From a checkpoint of a small transformer trained on Wikipedia: width 384, vocabulary 4096.
MLP neurons of a small language model. Each row is named by its layer, matrix (down: output weights) and neuron, and shows model dimensions 128-223. Each number is 128 + 24 x the weight over its row's rms, rounded and kept within 0 to 255. Numbers have three digits each.
Before each neuron's rows, "raises" lists the tokens whose logits its output raises most directly, leaving later layers aside.

raises: " |\n", " |\n\n", ")\n", "\"\n", ".\n"
L2.down712:133138121135152106047128096155114103120143138090152161109136071118125144145133169153112123120160123091125101143139121128099109134087131131158096157127103150108074129165135156123125129123117065160092125094114163134147130102143120121138149153153138133108114128154111155116126105137111122139

raises: "der", "ven", "vers", "in", "dom"
L8.down1110:145142120150112112145131117125140109146107136091100148096150138149150105133113123139123150126185124144136113093171075122087131128122093117149158135094129116117124074126150119120071132190109117094126145170180125110119112135163148155103092133143116188130162131127126102119074135169067143113

raises: ")", "),", ");", ")\n", "):"
L5.down678:119143149113118083155126113133108147129115162140090105147093131156077107163158087096145136118116130141116103145158128101150162113136134107164123156120160118123133124113141162113100119123118105149117141145116095135123158121124132157104102098075137139122137126067135100137131119140172142111

raises: "areer", "0", "5", "4", "ributed"
L5.down62:161125125139097138091138110158148121132130139143151149148102105098082104154110117157109124087096135118135145114104118131126116116108101140075150157166079119137167138108117092094134126137131113102159166085147127126109125160120109114176094162125153108172137131129110121163124144116159146114

raises: " Location", " information", " Date", " Name", " Type"
L5.down1069:118126143115131109150097111136153106173119123171132154097087133116152086093137153144124094150152130117128131112130156146137140165134123161144135100101168164170122112123118091084162099126099103115127123144128160123111134104180130092136167101113118087173084111163143144145123081112147142136

raises: "2", "3", "1", "I", "4"
L2.down163:130066137153105104129124138116115169143133129187137107144172125141117113128108153176147136128101162090136149108146106168120150180146120143119161121143131114133129161156097123125113136114129088109136131139130107122128110124017093100105103138133124127152114156165119135143104176104137183110

raises: "ances", "ance", "ra", "ron", "ration"
L8.down817:135092194145102116103084155095198073142143108130097107126131147117145141105127188123127147167145109159115117126124135145130132114144118091128119104135143133159136156109115137111143153128112079109113135075112123133141106130110105106133109130156079167168118142097139089091127131130084158114

raises: ").\n\n", ".\"\n\n", " |\n\n", ")\n\n", " |\n"
L3.down225:090168100148090140148109172171153145108137114165124118124144116113129172146170180150136110141107115107135067169130139102090160114159138111117142149134172168179142105119134096147143140109150135160100123135098133141119126118087126101132137117090127099112088158129154145131155155143105108160

raises: "4", "3", "0", "5", "2"
L5.down1124:096138147103094133134116102125144135113176140160118170120145131158115149115135129120092164106134145116158102079116174153138179126152114126112143166159157121157129139145127127158156139112123136092116152141153110110114112141148122127118109139128133133093132135153121100124135135142126139148

raises: "2", "8", "9", "5", "7"
L2.down426:072123185131146092116154145123124163134140144159137082099115116121105147165092156147122157136119084110164101147125158145102160133162131127093140137113143120128144150125118093136175145145132119142095154118117114119120146124119130091123168150128101130108087145154100097116147122084158120159